Weights of a small GPT-style language model, trained from scratch on English Wikipedia.
Size: 8 layers, width 512, 8 heads of 64, vocabulary 40363.
MLP neurons of a small language model. Each row is named by its layer, matrix (down: output weights) and neuron, and shows model dimensions 0-169. Each number is 128 + 32 x the weight over its row's rms, rounded and kept within 0 to 255. Numbers have three digits each. A neuron's up and down rows have the sign that makes its largest values positive.
A block is one neuron, or neurons of one layer that tend to fire together. Before each block is what it responds to, as a language model described it from the Wikipedia text at the highest values.

Responds to: Mainly at or from right before a university in biographies (studying at, graduated from, degree from), plus inner digits of years in tables and dates.
L4.down534:087079110145110099126107133173075084115153131193083165066146082113106127192104056109140116121096108079165132174125128158091188159126081095173113121135129132105190147121143108128134131151132074138136125169146115107139170129141144139095098126100147086107163104118080131152167123115102140130112129179144083067130191129139113103152130196092141164126092110066113119149166097123119134115135060145109123115136146118134099130110119109140130044082163128048137123180169105154158158132148100163165089120156199162117210178
L4.down1268:127135138174151119090112084196127151142171082101141156078134157127136106150154127130134138075086078105111157153075158130190132083109106066105121178131147072078106121069141156149112074137089140111075112116141114105069159127156108118074128097135162118133097151168132123071090119170133155147111118133147167106180203118130106138074117157112150129176114102105122121114111063123114127140195158131162121129177074092108106095108116121144168141069133123080171149166063113127078094131143182153137138068188087127144079112
L4.down1375:101120167142196141156076093157140161148102160127108135152153086144115087144113134077133101090080114064103119152139109144155121178142141072136057198135162163094131206106111150148108142166125122184131132113118155122106144142157165117112094112145123131096143124086133193191146127141107122117119099099129173126173143141113176093122160111091062184125114105097144165125115120127129086076136165177086089098127201155089088090160153161130135067154081167133148118145163093146107148160111121126139139123118129131138097159
L4.down2738:159171122074135120125142111171110132120209116198145107120127084145116131146143154085152127122199113064137147086111112051112104119136083181140221103095137100127183110098127143105136199206117164150119131193106088161157136141171104094129167141068146124132150198165091147059135099137140136160123079158096115143111184122101174207129106163092125099135114091151117104163145047126124108091141155130142129130130175102132121170142103141084146126096130123158179125137098145099089110094111101115129120144179076151086108140

Responds to: Main verbs of a clause, often transitive and right after to, and, who or he, about to take an object: covered, records, serving, attempts.
L4.down617:105131140170072174119163105101195115090101137119017120067085085118141185124091193115152171127120162141080098079129176155137137181135163091178129133153148113143071146092104119121105144162162152162151136125172074182085163124181067129157146091092160136155182142149130092163121101160118173198116060097126136162125139081127153097171103119159034106185123145147122113132111109141173085116107139164126108107107092121122139119138116128120116083094116149103100119141125112114134117172096152157123056138149139130092079117
L4.down1121:116141160135068127150098120125137155107101201114135122119063068136075114133132101105147168159182200075078142120123137134106121108145125136155148151204085111156103133117120113119090152190144155159140126108143178134098127165176102098178104133154162139182193129115164078128148112140155128178126101083124122123110175127111188098099057118108057143125129118113107108137156160091143062179118137136155117151112147084129149157185137118122128138084180102167138160111152085153195143138163102117101040109087123159141150112
L4.down1276:141106203140149096119114142155065065089126169120141093166117129134150183164139087096112191085139124145153185154153176160055088134104163113112210136101189118088144187116046107125064153108162123185188088145074100106141088153195134125179107081117136115071108121159193125162108158153108093135111111112181132148065145054102167172129112130132140135161151039185126148097113068155112156101142145151140101155087090162101147164141133084165162059119172150152135102084132075107138074082153139171077165127144086143132152139
L4.down1942:191155127143122134119137119095142107127120110135124134098093105100103144106102138161097143128187165106178166131113119111103128160144104166088098153148119170160125166145153160103128128133100138123059107109139145206187117134168117126118133156121184123090115109077082095108096152142127149133110165150135055087132171120135169146103083125133109151156095140097130127129095191090146107171111102114172139126167106094111118166103136129043089156198122117092119085166141158154143151083169112141049080126134131145062123179

Responds to: Tokens in pipe-delimited Wikipedia tables, strongest on first-column header words (Title, Date, Season), also on numbers and blank cells in rows.
L4.down339:080134092092152148181166134132094111174122106082155193126077142157145109155110109130161117121168132094085118098130132125122131134052152105079188069165157105125116189174127167082172140073105131118156109161155116122126097168175116122122183177110138102179185154090144141139079152107151094062068149117114101098153134065129118143177119162185106169134049158122162096099121128153145144139093085140104181118180131165113048123154105173109166110142093099100157092113144127137110145136177125183125112124120196166109122136
L4.down394:092152076137111155108153155095156204121067105152109141117118141205138109146162067113130140112135106119119099081114173130101132157086166149140100138168175129142138145119057141067167132071114115130101133154133138088135145140140109126150132127152150104147168119091139180092072126073119135084100146124060059158099120081129107122143135160132082107136060163145154111104144115170092119137129059129146175144159175189142100119144144223078197124154104119101155129131171076093130090108137152182144128122102180132153099094
L4.down1872:122086123064143089138139059146196138175140049125087171105135136114148137109145129134124140074079168121065192139150140129104154114119172122011078115139147138164156120123117131119142079096098100097060164151107134119209059092110098143108150129114093103144123128078111112107176160131171123099091052130102160086126145131139123093140171170118112143121150097058124169091146099129126157096073137147064089114086137128136114134132141104090158117127098108155142072087123125088170095113140133124123140084126112156073134111
L4.down2176:152106072090218082101100133113121153141144108112159076102134154119138129127117120048158089116110084123131128157089100114118128136160133124079127093132079102147053149173125067078178145124104144105147130133096081120153091109158104123093158094152110141155072143120088133136157108115119141112096134110141123154083101085134095180163154112178114136113096129133186125171098165146141059144135080118125122044161151110145140175101159120111175171147168153168133081117086160127197142122140152144135149158192110093168099070

Responds to: Fires on "degree", "MA" or "honors" after phrases like "received a bachelor's" in biographies, and weakly on scattered other tokens.
L3.down162:176132163149224139119128133146149117069176090136160141111063124124104111114096121145088211129170097149084162118141171110134114143104125152095138149144125073093044148136132144108140163132072175139110156148087195077095133131186137182183086121178143128082104141143173136174100199174090130135137080091107110111108147111065151104128132139096127122126063142124138108155121127108117130120077116145199113137139117124146107110128112140142122070120159136127144107118128156145095052128087135171189143145109089143145156156
L3.down180:172136119092118129145070115139107065075139137173066133156127166150173113125105138142138119176192094125068096148151069120093115110128164128142155102160092093114131135097075123118157118136125141157170165112161156087075153116060133195121152153140108111121121128141147138161196122114174109128144173127140161084140155099129145165136133088110109123090135076125109144063185120105159131125115114152097189085166094111092104121138065180142186102106116118089068139142186140160153132122114136137126106113105104143102141133
L3.down541:129151142134122137075091127101159128085181102089104139138167167150116082167111184116124153078160086166080106143076120105210185099134091107147105182150172125102123143168119163104159154132128108150156111080159130141095126142106175130138133138162170139102098153078148058114094146163127065155100120107126160175077175074107103111188133160069082104158120097120117121152127170139109148094142127124126197170160129094135158099108098096091144061128204151168142097174125176115066116072133128123151170141148151082168146108
L3.down859:153138119132053169151157113121151138132172141137115148108137127103164158093119070102212125115090164171098111130146097126139143157085186128073179164072034139144126024133144142140135123125155106162154144093155124144124098177110082096099114102124125116146058139125158108142164196114166163090202159137147132058181124157039199153102100142154117137119093132149168134151167148160077080103115158148137153126132103155119115129113088080102164146178131105124084143151113166125118106151158135116145140097138144113137089115
L3.down1079:104145144193182097160160120137151102121064128173126139120127058172158133122170117107128155113169079159139158126102112162091115143074143120142084082103073169149073150166049123094116118131145076089134100147188130109125136134093099096121124083107126112107143144156176143150205136132099108079100162070169138115131131169093160087194114130121079145149075116148175104117158129088119105097103128102107132112086157174163096111176079122162143105117163142046186104129118116115109196152131127113105113089110132161146145131
L3.down1378:146084148122174088110077129116157168138114134169133072095117126095118099163110106151144171173116115152110155176094137133148115094172127129101148127066118167120130165124113176035125119124145151111139169156104124178155132136167113144117104116074144160097143125115121158122188113193159098113161097112123121123151130159099124104187115133115161148118189162098131098097081109143081153158133152176110155138135094072171103146153163109137127087108124097099150164140135128146143069175118126159156116167055134146133098139
L3.down1558:100085098119171149153147121155101140131111107099128136112146149108113160135100126148116099124130098104092145105130163133076165126159115067152114160167106156078088108148176139124091066093183117139126130126101150135116134201211134106138115154126180176159095142147167184129103122134125125130180129165133132063135144098090102110183107144176108135159139121102158125117125155115131154108094204178124106147107082141178125149211098192098165124126174189127123121136165138072131130126155116092168153089085152119151124111
L3.down2625:131145086173199054083137116096136179156106125163151156082207100113097183136125147094131059126158163105120101140066176104164124152125147126104155139083127126152193140151120121165154078100135105140205145148185102082108111138123107073121113129143185144145111091130082174127191119153103124101132133207146207113143108068128116150144091119162130092121121130101130132100145135152131152159076171141187103149148134085189123062110142204190108153106171075122137145166126126086109144125174144129184118108087101151138147063

Responds to: Spaces and pipe separators between cells in markdown table rows, especially episode lists and sports stats, e.g. "| 3 | 3 |".
L3.down174:120151156145144124077091132114127141127138147179106201078151093075137075134109132154132138104099166121130200129109108114100107091098153183162116081103142129095143115105143136135185095136160134199152153177126096124121160123146153106117152093075100152125143097162074134143120151130086211064097181063112082092130127165140124102149157163085114140117166134135125122133137091080132067150164122180111117109085114152139108128163106117137155136090100162173084186102178139055138109123138123110166093180172163113124102162
L3.down372:109110136160126087105133122177093150156062134118121094118167108100140067172148088160090072143041116126061083133160139134108147128096158071136068128152132092131120184127102132105101075174131099165104137101088135066227116172073134115185176072059150048143132099090117148090114120132187109087137168173109066149166195113101137128113111068120112122135085177136090130113066051109122086118093070048132129148159145079148105183137137105128160055206168108124155143164115168152152102131112177096153161115121100118154145095
L3.down655:142089141122169048113083135150104074072108112153117109097149157100125041119108120086174165116167098151120167152100145158121144147155136131138125118142120122119148107126131129123118123097131122160147104123225170120148108142193142115180170090121139050162068136070124107121161144176126162106110178148170140131140061138106095107158107139116145161182191162150147107109116132134090127107062136127127155127153181052153144108099170110114134214174198137156116136211092163049107089148126152149107141144085066137102037094
L3.down803:131095120164157097096094089131184092139114100145110116071095159159133149199135093083122141108134078148122142151082128171054151148116131135130229137124158139107060173141178135144150161062096086103113079124120164081109141109078151132120130132132128044088076120123128098095157096164111129161146117139104150138109101168141099163127121122149098056140081113094126131147119129132147177093070134156063170123146159110115125151092111174086150105119128092153078150079137160115156152110171132135119156130171160126149120141
L3.down892:138175116169145109141127165152179082159120140152182166117128106133130165149136078133137100109139140194133121135118124159154134171141166131143128143142128044153128121079064136111143143154159113142127112121122187161133172130114149129108178156088172139129219128123107114132121128163105153117100131132176121097175151106121140185153139129175080110109094120167148110046203084135196090141102094194149104141159138123115127164092157135194184137165138129133149124108109079083181111097181164147137154112156119132130120124
L3.down1589:106139137135164138123101106118048137131143143091085164090173102129132104187080162155136100047067169123112151126126157153096117185159127125175111087198146163128103124114133097110149075147098141173119081132087126114138156137194165136139117114148089093152146116194120154162130141158187160091139104128091199132149076112157135110147173125099129140114188136128124128144131155102089135170161109158150092085093145108068115042161088167149095153123132154111123142116111092157119137117146105083188145115112093105146136183
L3.down1822:106169178140142154137105130087134099177150096155179091063167106099106141130106166151115118123085147133138088120119160082109170073134164175115000120104123169111100100093116076118105156129164175105136118094162141101102142128162173101092124153134137142109150145175100157065092066126098119120117124156085111159141067186162128130117127133110112115081162143098063101133094150123130141094139108084109096095099130159117139130129141142097111164134113162130142129126118103161097088101114176160146094122118136100195118147
L3.down2692:161109136109139052084102185111134126167103129169136174119087131146146108155168093137105153097138043134129159109066122137107094099112061169098080152089129104147154112111093175173103096124139105098162100108137159146157156134052070134114184128151080110105120097114103077139173110108113143140190080092112198110140137122120113146075078139049200159140123096149112105102097175127129148187111127153108168131144187185094047197045178174164147135118118171140073114140141128114107104105169120092152122114091101080135122127

Responds to: Apostrophes marking possessive 's or contractions, such as men's, Managua's, Don't, and the "(s)" plural marker in table headers like medalist(s).
L3.down836:082167128112103136094158144110134092142122082125134128111081133097141162105115147158139124063137107149103107146117094067129036113149128175102070123112145158148123148137144092142161180195137142070161149099111178099125175100118114115132044111108141135134084170154172132126095167091132134200116138140107107112112146178151078120121135030140104104124199139140143134139047152122189078154151105130170145103122157136165055157067123091172126095122098137080114051066152145098083149175150079117120141095184167151112107098
L3.down866:152108141124066129070136137082143108145098215137157105083095120142097149152131109153076157136109094180169163132095169120141121090101130075155071139069177164143166205121145168135148134106106167116072115130135140128126158070115078153127154103137135176116169096086147127101095136153122116151143138068101129105107111146121054145129085148047099088190163145118160100146156163152111096137146176158150119133125087175115111176045158172100100105121172146087113097174172172131155161138133123092165120114077108183121145130
L3.down1136:128152148115118119113188129096086128127100193135100053174121122111137128093101152066165101185146130152148150081081173105165170129120091104121083147123143117079149175144052091131160179137164130126140141099162138125145147169107228194093129084181115132180098087179151103152132136104121150138095156107134150090163130079173111157142098107174131149120099136164159094161116095207164094132104130131113138144071125134184122105097145117068095108114181108153103115109123145118079137132114105127131169151149069089095144086
L3.down1263:109176152125136145081174141128160104156132137173063125133129170090154097162140114111130114115106173150120117136104116101167119103140132119190000108107173115102141117129136099088060218126187057140125161090091115086180137160146123170161127086127134170113107107173162137128109122125160064147186124132107107165079111076081138077123130095151097100073150140077120141121142093160162165190106120119121143120159093120085067062143176136128121119055091170114147069117115173076144104088099104139118121141123161114129092125
L3.down1780:137142105117084132096179127086157121158107090124142119116120159143151108140135132126131180102127141160124073103178142115150117104178113106156123169165133209160128165166071154092124140128111107162182123104113106089123171145174075161138110111183116141136136105111138171143186079179146158155093124183121167123119093157131115135193113137208102134151181181168085128094139085125086164185162080132111160156092150157166092138124126147111140142122133133106161191120118143151133124128088156075186059103133108190097075147
L3.down2149:122181120140136123146169162117157158166141132141112113129121116147122156111148129087138145125092066133104149123065118082179141137170069165098067187145062137132030076085096087154176134142138139108096175168142147139105155134112124117162180099162164092175163135106150164134192164152105085130110163147171126066087138182122147104068113097137085109124113141118163127144096109162156118191123144146127140079112138125139084138165096168124127137111145147094149118104097111109116126123095155137161109111118115090179119128
L3.down2466:161203114188117107127164107122137102129130079235145093156125108131106146114110118159080153118089104173164106107144162107127137165077105157176149162100102125109154076052094139159154140117143125085128094138156095123093170091170117092160127113163150087105149179080149135192145101172090095121140175128108157155113176094042151097130131088151101127100115134109122088085156098074117169116188148145117154033193102088135081061068168115146116101115166095135139064169187161111128120098162116119179137188102111096146125126
L3.down2601:069108131137088112133157133138093160133158067136160114142140177159111106141112136140126143099046116176113098153145139127099154164149155160180082153127101144138127111080186185069106142163096138198127109084159093107126165145148103122118113116151148119100103096104144123138173120159116104123123179074173122147094126094155102111112099132157076115127133133100097125137134163089111131135078132103109114137156088129087156095137060184115144134129103135147182160119162086163153106184103160145092156105102104111099154096

Responds to: Transitive verbs of causing or effecting an outcome on an object, often after to, which, or will: spur, force, secured, caused, ordered.
L3.down392:187225143134136165151124109124112131121040111064122163115125145175094086086112146118149143114135144144073146149105152154111121139164109212146094091139089165076176110107211121138145150137105117095123123128117153150087185091114108209146147154204178187143108144091155173106106140131119173142084091110046114172105068126145120168142133146126118113118061067129110097056181093130082122094137155108175085157126132134083105189106072112105129177145107103167081193027102127133171149127124147125106112153133168110071037184
L3.down1238:146087080104109135079116109140123170101114157099153093087084148128179118079165162144078095131071160148114135119090139148097150110143076151125184158180109147155154089122161089137096116055074165133127106103150117065149150141141136143120142131170105207131096054120123082089119084148106139157080155144133179102112170121121107133075112090173176115129180138154157155061098113126095131063081132138136139119105108138130075122164069154119128174144136141101073129046165040097180161184134167142110081128121138140117105097
L3.down2038:119085179141060117142128157122118111154119107110108132083155079094107157160134128179095129122137167142101160039193136152122197183091159085148202131104153169128104151083076153109184132071157113129143158131146081152135151181178137127151136114121111150160136128142123152152090125142058158098100141118170147072105161084155117141166098095182111136146061145181094117137118074146116117083108150144167185104126114140103128122156137141107168151157208135111103127139122142119148132152121137089116108129108161156087053123
L3.down2112:161164083144087144195121161115134134171102125102114132147111118113138109106161109108127053136130183148110164161171072127077158111088128103131228143134132161158120119103127123103083116166182098137082079114111132120142144127117063128154141149088148073094200132109095150146100161133144121152119192091158101136116139133150162182124083143205190086115132062169122155084110127181098103113154114101103179127134130104147103146119158143075119192163150117160128186103131102144119106138139129069102155140103138073150121084
L3.down2122:151094119214122182183116085109118125096162130114134088098160137111155136142107154082122104147088139107146184099114125089199150140126139113137131122180100106125140142137099150127126158150157079074131110196165110167110128084173115104184185121099119115160183165155087127198148120151103172092142145096182113146118111146135115119163155136115101112117114132122150113097182136135095158076118083162093211102101152200111082099083119144131202101122131158151104155089139156112209167191113087149085083196081178105151100139
L3.down2254:181140162070102128152092120131133092183067140133193148067081118087118162125142133104117073088134139083125118097156134122145098163107135179118189112113107125106113056135211121105112160159058121117155107134111132111189145151144142158114131125184191169160100184150124125143096116198147174152129112103073065113115102120140145070143096184206142183061085105126096139129117147129160129079119134119139075157162106101125130137182187153072106161135132085118101118124173185158124086151133112119101113110133140129127071157
L3.down2263:117180114128097119122120098075135150134067155105177139129125124180106166147181112133093120103158151095132122154111130146146134117111092147068117154156079136189108086122164108157081084162159143097095088123149126137127100170131123129103170162168109141132165124097139077126091156206161060169107140159118122106143141126140142096088059130143150142129148063130160133112136137120126137115118133156116181139138105087113162115095115153138158105109169079089135130104144121167104114233144086109126123152112093084170166170
L3.down2535:171184137151094129119140169139160090168060127138146105142132099157129133099179063122121130115092118141077130107110104159072138208145117188177183120150165147157134111099185118191167099131058121145152131142167136142139106147137085125082199173128127179188111152109144161126149169131104082124070075074136102153143107107138122125184154124148092051158147173117132160098094119072122130058122146105171157123125140112093095073173137120138123157110107147157115165140135100072130125133126060112115126120112153101129113119

Responds to: Words for what a person earned or completed in biographies, e.g. degree after bachelor's, earned, awarded, PhD, military (service); weaker on scattered tokens.
L5.down701:144153148111097103170161080176087205157123144165161101130117046120157073191189104147114144120104117190150108161146126085161069138147161117175166117112122160147101118118136146089137131113141048167194114182200120166130123145170106123135117156196114121063135147133136126193195176154141138112101139130131142133165038134126094099176141143082070045130117124172079110152111176114120121155126120176152205130125120066135063174146192088127115096143123143089114154159122111074086065169121137141128136075151138152127106117
L5.down1014:085137101148116096160067104086102126129086149150098141124071119148169108100076140157112109126161080146178141157102126076133167161066142108152175084141154101134176125167255112090115147174163117195109104122087150136123078123124155105130090096091192108098121160132137135150163131142111190146150177088102129162057117078132151143190135137164147144132157123090095074172079142157105135166147147155095162067113135141166116101161165106193125178166128131079125127104141111094183132117156090134123088150120087118097107132

Responds to: Column separators, digits and heading or list markers in sports and results tables and lists (e.g. " |", "2", "==="), plus scattered mid-word pieces.
L5.down212:138088090087168108106135136121113137124174164116076107111110107147158106174180153110137177091133075157141174137145174180164136086124123165119087131159162117138045138127180083167190124101103094184160127083167132125165143090130110174143067124100081129158087148133083155151094096154094078111139164125170148120103067138079142123167122143148054106133183107101119107108098073061097118126155136142158113124127124150139132172146145041098103107156144145181134156190115153133108129034100117134120116094144109156106142091
L5.down348:105084149112146104134145132154193137084083140157063148161090136169159132138141165162111120142098162148124115105093131143133122133110132141066195139118127177151130125114138113214148100116143111135145113100162110140111175136052125091091120107179126133138112098146156124109115181177112149075140165140113165137183134135120145086122056167082036166061174145143108115166216141079089137129189139135124152099118102111115139180150175149166065091133124114084124144095136129121135126107110083095195080091105154092140143178

Responds to: Words in biographies that lead into an institution or event, such as "of" in "University of", "at" after studying, and "competed"/"represented" before sports events; also stats-table cells.
L3.down177:100152107095158038116135150085163165161095133120156134100092112182130156133116144085091217153093075107118131110126142147153100093145174186178132091078115118142090171163175145118141136047151098142106111120147142136149156165121135099151036173106139107133143136170178153122140110113111149114098132132139103133061101106152139104148145140131114079127141103167115163070116118154089101141129180125148130064131099130108158168135059162127091106130135178122084094132153080080143135162123147112120112153106078226072092103
L3.down261:193135078221125084129146176155157115123174184182115121127144118120152145027183104090060120178140069136189173119125120162170142177178089164178124153164104175132150159112187099120159118103122113091130077105132089129145124100129149116142167166177106138187089105117122105143112111139205133087132111067077120149131085108238166102123149173142117127121141127110096157113140126122108153136173128079126132103210165040129148135146107092119064130158157112122088152132167106136116112156135112107057165190129109165110146148
L3.down1223:181134128111130173130138186159142150087074157150166132075138127088140140115183157165085119152113162077149148146141107156140111100149141110144138164132124151186105146092146099110102040114106117122162115166088132161172131059097150229130069104094152121126090158071176153114139112173204148118105150094082104136156097161105164125133138124126104121097126093180163086141085133094097161062094174113148133143152202153073123128149114086158088160138142162085130138159161143105158120127113123096094114148160176166121130132
L3.down1236:128139181124139175153062051082073153170105142084127179122153147099113132179137116101130166112128082145117118129162151186113147064140151125150196134133094125115110111114144146172042152119144087131173099171149145204121149091150115140109111128141132104142148161133108162186112129117100078102141133104174160115167155157131113103080125145077078135128129095132086080155174117100109125119117043177060209189156170137111060132150110134138170108159122133157116147128111104189149141155088069126107103130141111111103158189
L3.down2015:104132127177084164121115106057155105129150215086143104083186159156165091085130181194115165146113187130150102142097121160073131124118152102115019159144119208136138116103201152087091145153136109129144085249146085139138175109095160120152137104142127183154151140108154124111146161139151190128090176131131108093138050145140198142135186109179134180083144129120168193216179108162135119131133125120111117131108125144104146115089117098091127152112136084197135195050159088140117122156108138088150087102073156148155116132
L3.down2411:068221130136124140115144126128143076150161116103144158119162159127055130155118150130095155102124150135178116143126150082129134101124160086129007194120182069134136077124120157164153115137095119110091154148191131167118146207101149121039189113120100134118061200134129116102103134125144051148144077094108123102088107101127161134108128112060134119098109128053097112210151183116086175071189136176129144140173217068099165114127128091148125149083113114158118146148060116161134155094172079196128132073159137101098078052
L3.down2421:113158092097122146159147160099152116189143180143091186139130125141160138125106085165094056145159131184090124115157083064111197088188119149150134154133128094132110092103100127191094166154097130116088177125191097065093150050153177155156123106122127082155143117105118139126144162128145165142142145130144136164095115140073143197109090116128128129118107161158196190128178120139104100057136166107143142158090105126193105176074098167122143149143111085154137107158189098114142155068112169151021123149139117135171130117
L3.down2523:113143081129145114132170177070127103113062136096159143109100118097168175134129096181167160196162149171110164140132133173128101156113123076118143141056189163133139165140151141102121145112130149140153098148044108149159140114211065124137110107053108131141117148163157186120182127157139199100060151121061065110147161123136180145105115125120146063091137135184133193087094118120061156168169126143146167168085050138177108110143105139077153173084073105106132110153147140120103098110052148132108097104173098070102130151

Responds to: Cell separators (|), numbers and result words in sports medal and results tables, e.g. "| Silver medal", "he won", "bronze".
L5.down755:168082125138109091171163148133144156190084137129100159100128109158116127100126096163159106118205129117125087102183142124185140090206157173104217164142097037147118127154130120150147126098136129104180139181136130150140141163169105123167114135140107132083099141089164094068129123153122157119127111154186051118138156129189102097117150078130045114134119127116142104128100112114142131131145149088175073171156118108127118099170120182097138152139141210155136122080137170111122139135075141125101081138121170133130116091
L5.down2318:108113145136224145117131119114094169136102119128126139133172140108125122152119143147040075149097119147132156140174190118221146157115161182125179137197185138124051104143126124109093136172141131132111169118145129127179098100175152131154092145173131109094110141114139157176102227121180142143163160134178163112144144136122171087099192148086049176140098118150158125183153144131118117116118101132096129102070208173126139084110118147103086088115158132133168144141096131122139143145100141073109213119064117128136169076

Responds to: Prepositions linking a degree, chair or body to its field, such as MFA in, professor of, Committee on; also digits in event names like 400 hurdles.
L4.down99:145108101131103124129175103118067152081126185135115147142102106188164162135145150171156174168132114153134105185070130191078096125147119160073167133101089132196134129187149118090118140095137120135144085156140109173123202141065115050114170101085102177123136130121117166136134127110086124143127096142116108153142126121167058045063106125106128106133189113152158137055101164181146079129104120138150129152114074108101057173129109145123089175058086175136134106148120086122114140128141131187105122174124130111145129191
L4.down287:141137186138148156105118118140117129038146147162119163142126197076100109136134143184084151091198134135158108157101153059143131058090112144147174130100140145172127065135095096139179134158089081147199098130079160113120123133190197128104177137116123128121085113114116090120168123163112149166110097132129217155170135115178135091102088161088128178131102074172143135105149119168144149067095100153119127145111145076143117149131132084066149162126111139143062162141093102144103124154166110113132106163161177134157120119
L4.down350:149197148143126103099118070159122098102093104134159134182090132151110174127154102171120149143196152109140079087159162136122118105106130128140156152156159080147130098101097095112139155125119090164103088153134178133081106146154104141191143147125164174140100106113103147131118069221168143115198067160137064082135163206139116185100147116096107120160141108101131150077065128111109102051086097177127104098132144121098122116109105098124138095114142166159152096169110075162080155145152095098059075090098105149131145099
L4.down1608:169083115127193123108093084077117123124069134132112143128127156093168201135136138118119165065165094147204153099121114087127113159123113105160131109120155122168134142098089162134094158128125197137099152155047147178162140162124174131081199169101146137102074167173131134056105141087116101137171093116092169141165160116106111091100160099089162127132105081136117121124128109125154130098100103120099107149121106153143130144070202164088128143132060138130143087173101118216143182147091102134125138100142116157199172115

Responds to: The apostrophe after a noun or name that begins a possessive 's, as in the king's, the horse's, and Cartoon Network's.
L4.down234:195130113128106128149159108082167094132106156171119101164151076158132119093105131141073147120102111127113077129083108119164095142113148077116007099172139142162067189129156173127139125120168125177178106129132128114107163195113145167140141113210158159184114091126150143083110093092084145147106175141120084140107200187106173142104156145135072182145062180155140094153174122107081102149100135102122151129087165106118158133203085160175117102152110130093142127121151117138207128135140101150122144141111114129207173132
L4.down1001:087189099117135094173150191081118129165110116153100076104091123125111152146100160061149118118163146148121194148144073119115151129176105107133111173112154145066087058104110141160165153109092189069156158037105117142084191113142137116126103136146134110131134136184104218113154155112092087139060129095112180112172115108166133116103141099176138110143098140125096123189184177127154109120101104115176109158155110141132046169178112115106120094120141075159136121139094099131108108182165121135130103152136087106149150074
L4.down1518:150144100144138095095123138070112091142065168166129103118123201081134102136145120105143178163115145187168114146107073149137137098136098137157108101106132131174155100170153123093080155130208146113104180109102169115090129173159118179125167123147171110117130137107146128134164080148132128083127226163155146101167124154146177102088106101178093173192098125186106114073132182168151179162115115116112174089143128188202081089108125128140131120153133072128120094107118142118099131158071153147087131122131103171170105101
L4.down2064:144145114123106147096060128090074113135111143085126167123115121098098133105118155105184130062061151164112096112062135106128141129144150113134160142132178120097091120160137096122169152110130097158136184161099136113169131188142097109141155110142179125132110094096121114116147094115141152142128098116160138123108151115116160142140134097148058150100112098160090126146163111157141125093120111160123135129088120170119114098101092171167115087140167077130150121125112151090125094113150150112120127138112136147095120128

Responds to: Apostrophe immediately after a noun or name, right before a possessive s: the studio's, Alberta's, Women's doubles, the ship's hull.
L5.down216:126105073073096173126154093130132124094102115139138113170137173103086134110152132144166129141060173125074136126134156204144157069152099149208151131123096117143102137107159072158179147151135096093085181124180091083123158119158130128136169128132057146124104053115136108092115165157122088158116154114150129096145140213101154118078163156142170176109163109139115144158165180099134100095117122082161144170096148170147106146149155110163186152223144107091153096128107202136174120167123138129156082159093125132118137155
L5.down1824:185125103108160158120090101074104126165065150057121155188119104124151177138097124096138182193139104098171137090171151155103143144086030106142152131142086139148155145181104117134119140113123130153141149162127120144117084139093126107167148045154089162134115120106115060157168135107175148082087137112101118106163125098078134162110171128126129125135107150134213070137118147102082096128113111116083094090159140104108101081141068152135081086168105094119144139123082145128118094171159065156110142161201097141117141154

Responds to: Stems of action verbs right after a subject name or noun, often split before a suffix, in plot summaries, such as instruct(s), fix(es), subdu(es).
L5.down131:145102094180115119133117109136146080100113101146134093128211154089142130090128134088140150113080105145076126122098085133156154104200053136119137127140138148134162166111156186094134065084154136109090145157159161130134114107145117113153125059182129117106111107154146083117169107072130110134089189165132172082139056140123201133145116112146252083100109131118091099107146103109077151165112162161115146124116163135091106127063101111111148112143146122086121121131107128195131113186137090072186119088141075128098151080
L5.down2064:126140133164060153119166128086126128175133126076133095079154131121122193114158190088136143087153173169143096086062092164146089172133115143166255114060110122182114116182098098098179153052149118170098103108117164168034115125147089111115103126169062120104113133126095108150151175126115141155158108111138126192187144072150166149161112126153120099082116153135157153162152119144084117094102127151140160095075098153148124114139132165193164131120162098127083061089149101123139106159153132089096102152024116137102115131